config = dict(
    d_mlp=832,
    rope_fraction=1.0,
    bias='none',
)
MLP neurons of a small language model. Each row is named by its layer, matrix (down: output weights) and neuron, and shows model dimensions 0-127. Each number is 500 + 50 x the weight over its row's rms, rounded and kept within 0 to 999. Numbers have three digits each. A neuron's up and down rows have the sign that makes its largest values positive.
After each neuron's rows is what it responds to, as a language model described it from the Wikipedia text at the highest values.

L6.down228:545463511474495476554522540464452582582521514491483508523562539431352537578416491582566463516557496554472515532477494428481536574501529495498600403543525490461568506485516523502532453436395387496530427514548542458485442540579459587431506484554534512413451442523493536523454534540453531468568440573461572463475594414510517490546667560532495474531509525527530482567545513411508491427512
Predictable continuation pieces. Mid-word pieces and connectors that complete familiar names and headings (Track list-ing, St Paul's, Hol-oc-aust, R&B, Holly-wo-od), plus Wikipedia table pipes.

L6.down444:525517506446564523466507516456491501532595399486592545452574476420496572551507484543545466484455540465521426445542445464526510457470483485484560565516526544581568479551462460464418529491555463558460385422518535539486443538520461501519534497538500625506487547407442452570609485435494455516439579533500544606525430458487503446568461519578423442556544558524513565491566616464439608557540
Proper-name word pieces. Middle or final subword pieces inside multi-token proper names of people, places and taxa, such as Xia-op-ing, Trinid-ad, Brennau-er and Stemon-op-orus, plus occasional paragraph-initial He.

L8.down661:513425481471542603512443485498425511362531498512528431474516525496579522550538497562466557452497479463547509524565493510435477478479574356563583495466505552478495561478569533466571550491457565563501486442482447511468367517495526522507491482553614391445486559539390562590441517458580419540582499497520476493627530604476521461479468499438539554449583464344441524490437450488458652510504
Country name endings. Final tokens of country names, often a word's last piece, in sports tables, lists and bios, e.g. Fran-ce, Braz-il, Germany.

L6.down6:532488538486460515415427594500519539428464524602446503659529501440484582475556470604376485537494481577583458568445526556539521501516528516499460616624377441503493490430523631549578465449555542444458518423443455430495507431544442510483399543596556432514538519537485580441534385541514439483444569513477583537492543550507595515478453510541539477552508447470448519436541482494465540528527
Mid-word completion pieces. Final or middle pieces of split words, strongest on infobox field labels before a colon (Webs-ite, Dens-ity, D-ied), also in prose (sist-er, wed-d-ing).

L11.down310:501500460507510560442599459520478440591440540569474456485545598490417512511453473420523481595477451525501526521489562502493502507506558535518557452528461516520512515509537531530505475522570505595492532584452502514560442425651492507477457517466559590537513478443464440439502457466500478395410456450437457493548596471515488403526551460519532463571481475552438579527548493486537467523498
Abstract noun endings. Final word pieces completing abstract nouns, usually after "the" and before "of" or "between", such as limitations, distinction, intersectionality, effectiveness.

L11.down743:455457519428441491465477493522563453478471514539538477559459475474548527557575497452578633495477475485466495454453531577508442529464512538463587436540515390500429465532571676409457461471499528544556502582527485470505482539543452529549483491482422613490508534407531474475502493491564493467461616443550494505573534436543498544560554457447468471536512458563558505391491713501477442428527
Wikipedia table structure. Pipe delimiters, |---| separator rows and == heading marks in wiki tables, especially header-row ends; also word-initial pieces like ex-, N-, up-.

L6.down331:544516559580539554524470521456465497558468495481473495568553600537412529465503500492548478487504569536565506499448577476520403416472560466451553551599461561469516455546438458485530421450505584484560509525556523421506405518502469511375527512561527558482446539461550541431531466497527540509502511526501513490427465497508462458419417579503532443513486471531475578431431719513552397534567
Mid-word subword fragments. Middle pieces of words split into several tokens, mostly names and compounds (Gwath-m-ey, Slov-ak-ia, Kick-st-arter), plus weaker hits on clause-opening words after commas (while, that, had) and digits in tables.

L8.down595:440481538473455542554587453481575604516542526499445529520518540449534450447484550524445452454465509478440502485606599563479547502599493531575499420570396420489499460533463427548538551492380476512407496515443576473451456515582500502441459425454429547550538506444513525560511423506488437481407492509439451462476425479442541543444484413496515474440460488538562537528492563497528473532475
Early word fragments. Second word-piece right after a capital S or other initial letter, as in S-els, S-ummer, S-ou-ad, S-el-by, R-ou-te; also table pipe separators and ISBN or acronym letters.

L11.down824:467553406587447454470479581572631433521506526566452436568515506511490525464502440487448545480493560516457484542624511444400452457465482497502518461471505391550506524531494476555505505428488501484532580535534483454412456460503461459438526453515516504537525524491614533490485506524512433484466520532507558479501616475570464416516535476476549472590494534448576377510471737584477458444584
Infobox and table field names. Final token of a field label in Wikipedia infoboxes and table headers, just before a colon or pipe, such as Publisher, Label, Authority, Party.

L8.down272:536520636562397532484517520430546474500483493530569513562522469548433500500361439445535505547445548606534485589383480482450521509463541507523469473424459558538511420384550508396459420496494592511540517524383499457505483440453518530517480462554606454465484613515507539426434534569459529394608479474478529537457488533465457519485495604551505460543525465466498423473507487398493445499513
Templated-text word completions. Word pieces that finish or continue a fixed label in infoboxes and stat tables, such as Dens-ity, Time z-one, htt-ps, G-A; also other split words, such as W-in-ter, Mezz-an-ine, de-al.

L6.down313:464417488450541466552495537513523469484462485469480469531504511547455483546437433483480498447519484547487514534551473522506545528509613542458412504538488520515511604529476490549560546541419539495513550477356513495497497477423537579559494533489405610595483489462509503431571557510457512574524420429503477573453479415494509416451420481571512476499505545594576463592499528588559558513572
Quantity "of" and suffixes. Mostly "of" after quantity or group nouns (series of, set of, number of, No of); also suffix pieces that finish a word (ident-ical, ind-ic-ate, cort-ex).

L11.down20:468469520464510508462475428650468531486497498456565525442470630585485506394488429468529460487504469522505377529418451555530427369506511574531513562564509435509484443458469512517544508404454565517510467502540419474605511495490536443520536501523437554518476418469453526600446529458483504481495515484566537585479500542557505539603461395473527484469472554626514517458445573505509533388512
Word starts and list dashes. Opening fragments of words split into pieces, such as F(ine), Des(ign), re(asons), v(iews), and dashes starting infobox or credit-list lines.

L6.down728:491572454527463565434392502516563524492481520475514536472556570531563491420537416499505446572474457504464418442570527535491506602529382516535574587564517530466447529508498529487486426526496518542471505437512439523519553455477480434478502503482424410438421524388471507520465513435419434526562559451530512521493480491441547611479451462483535434523437483567527545434531411450494422505572
Word fragments and relatives. Word-internal pieces, mostly vowel o after consonant clusters (fl-o-ors, l-o-op, cl-os-est), and relative who or that after nouns.

L6.down305:510511485454495359474465530496501438506482557571396531513438509610433501500492515543549499524569482488507494438446480453466496405493516460511433535547465541410479558541578594569468476556512448463499569520520595534554541545465418473588495546558531439471442462547529539505488444390491539443480501481429460474435401458619482497571483525416500517525388481593511471406505571596484487533456
Word-piece continuations. Second or later subword pieces that continue a word split after its first letters, such as E|ng, F|ine, w|id, Tw|ain, bell|ig, and also a slash inside InChI chemical codes.

L11.down717:525519434431465526522417425507501412462566460526567479459529480486434496526537564565530502450490510446489551507460469443461558454550545498488414537542506495513532549524447486458652514483488418556395514599505479529514542473489460529502413381499493601584488537509587474361503463529431480523516578536409448519604530526472453440511539484469451553563491485470554546468517432547469470391521
Have-auxiliaries and word-start fragments. Mainly has/have/had right after a subject (which has come, companies that have, friends had recorded), also "also"; plus split word-starts like f-irm, f-estival, he-ight.

L6.down138:574486438507543498557498550510492570482484533407421587514386517447413507508477500449538570555458520513478472563470551466533506432438465528557452524455431487501518471482527526408482526508594502548485429484406479529439513488612532504483486499471512459475516514545448498574486528561618561548546494431458509521441490567431458404536469444514512440489483535394424538555499636407469520450499
Mid-word subword fragments. Short non-initial pieces inside a word split into several tokens, such as contam-in-ation, Vict-or, Dieg-o, and digits after a decimal point or in coordinates.

L6.down511:458503490522567479507471497555567461521467393462572468476535559434489472518498466443572506480492469540506442608529590540567532491549467479476466507536525544501481471449513497526471516438437576494441613441445596512505528512486481543505625521526449449482543483538534556505521534441529579604505450489525523522555536410505481528489498471572422576478519458561530585474399572500548583488545
Early word-piece fragments. Short second pieces of words split after a first letter or syllable, such as up in Super, et in Retired, er in Serbian; also second digits like 88.

L11.down11:479505496524525455474529540517529441503521432474532527522374419549503475485446486414470445459484531443471531539593462510554588446396589467498485547535502563519492594508469465473577434514424524493533536438419464489541458525515459491480527516545391419488481526461465592516460471423543495586641326562605511525545482374501505521544456540527555411481461492491444532550534527487534459476512
Foreign-word final pieces. Final subword pieces of Spanish, Portuguese, French, Greek and similar non-English names and titles, such as Histori-as, La P-az, Villeg-as, sociolog-ie.

L11.down436:454537503515432481509479481550476466430497531581505435482463450572466460534561501505533502526540525407492508460553389522467537489595538521521476461487551483590499536464531488473535423501490542470504457521592511506555519494586555519465509403453460497502480600508564456519476496404483459528520516530527524519438506509468495487483498419497567564596527447479423410576423537461481552519583
Determiner before ordinal rank. Determiners and possessives (the, their, his, 's) right after is, was or became in Wikipedia lead sentences, before an ordinal or role, e.g. "is the third single", "became their seventh", "Alberta's first Minister".

L8.down280:560519399540462461458482510378569543541504443574506594456490528571469512563533509484585472505519509508467532540468495461402514530481383545483468538489497467490552413511470419438537414593564460521480408498488561514533470498557537469473597538502586503518531518455538537542611520533516540512510571536368511391503523544546493500479476519538459515490530455536509548496528583397522585473445
Mid-word subword fragments. Short word pieces inside a word split into several tokens, often names and common words, such as Pic|n|ic, Hit|ch|cock, chron|ology, sib|l|ings.

L11.down561:559460480549487530557470524485384446480566473461589474435653582441536537599487487456549472566563549473455546483508554501510526429441420531439497458476564437530590587478503530503525466383501507563412537444547486536465493571461509567452564449558491548399437461491522636593543421535473518489518559500492527481502466428529535497396515529417464445476609502503505507486555652511481507528584
Clause-initial subject pronouns. Subject pronouns and relatives opening a new clause right before its verb, e.g. he, It, who, which, usually after a comma or period.

L11.down226:556472533535548546597448484548483582461445484418541552523487513514536594508584589474527473401425558504408464478519498497483468477410541463543574509525442482417513489427368472481484485542498579463554532525486492509438368512429431585555546549545475510622418516494570479606383534422401451469429466483436489512496499487528503429505471506516539612529475507418522528493490480441619546459471
Surname word pieces. Middle or final word pieces inside multi-token surnames of people in lists, credits and prose, such as Trots-k-y, Klost-erman, Jinp-ing.

L8.down183:466463558521477432519500458509427464577487452529478443415403517480463501524513504470430415462527526486501465497447467420465515464542484473487602540391493577479436572460471522348493407455619461468505503478543457598521494514568486596583473558510487479505504491563549463455557462530392447571451546525452480552462483485533512549390442493431521526540501573497397519457579503489463489460435
Word-final suffix pieces. Fires on the last sub-word piece that completes a split word, often right before of, a comma or to, as in assist-ance, possib-ility, met-al.

L6.down427:651450456588468369521504569448537513552547507511481436395480552479432494520426502507527587541501613522461429424491550600466461431425482450490449504466420534461490465481439588444446540541484571588443500470505446489457569507576530555455549495458477512564467485511531594445493567523572518459426570448500487514504482429564486460541529503601524486494553448456528487537473547472580520509419
Word-final subword pieces. Final subword pieces that complete a word split mid-word, such as surf-ace, unkn-own, diplomat-ic, and closing quotation marks after quoted phrases.

L8.down677:541583476460513593572434551448521525543554496403445510430543568510552528511432522567541507458465436613465544553461518573470508544408495487482472564422452545444588556550513523473537520508485541535607473519445525546521473462443579482415350424530498515444537503448493465497438539512536552466487470483592520372499432455567483547489520390452469505438538429501569521580469480483487572515503
Predictable mid-word fragments. Early fragments of split-up words whose ending is predictable, mainly gu in guest, guard, guerrilla and u in Blu-ray, influencer, Hugh.

L6.down124:575468494567552523589518441487528442451507485497523501487566460494475408370574506560480489456459566531350518461518426566468467504395535452540494605509539513533489625454442469510484450514543523583500534477529512410492505494377557417582475494520536493583444537525477506531470542510439492476555454489399555533568468363484507462537579426427441584578524504485435569539503516562543473472495
Surname final pieces. Last word-piece that completes a person's surname split into several tokens, often in name lists or tables, e.g. Tukhache-v-sky, Hug-hes, Gottes-man.

L8.down396:539497570502464498386544458516405504570504572410528547468515433520503505419450598527435545508444584471522511405566561489464451558496534516498565545599484511490555566517516533475528457513445474547483522464421546519531436570470473430568422471508456542546482447509500420569453417414455512526418568513495504516524410517477508423506529459655529540498522560531453554603498502563445510506549
End of proper names. Final word-piece of a person's surname, or the delimiter right after a full name, such as the | in election tables, a comma or parenthesis (Pietrzykowsk-i, Clapton then comma).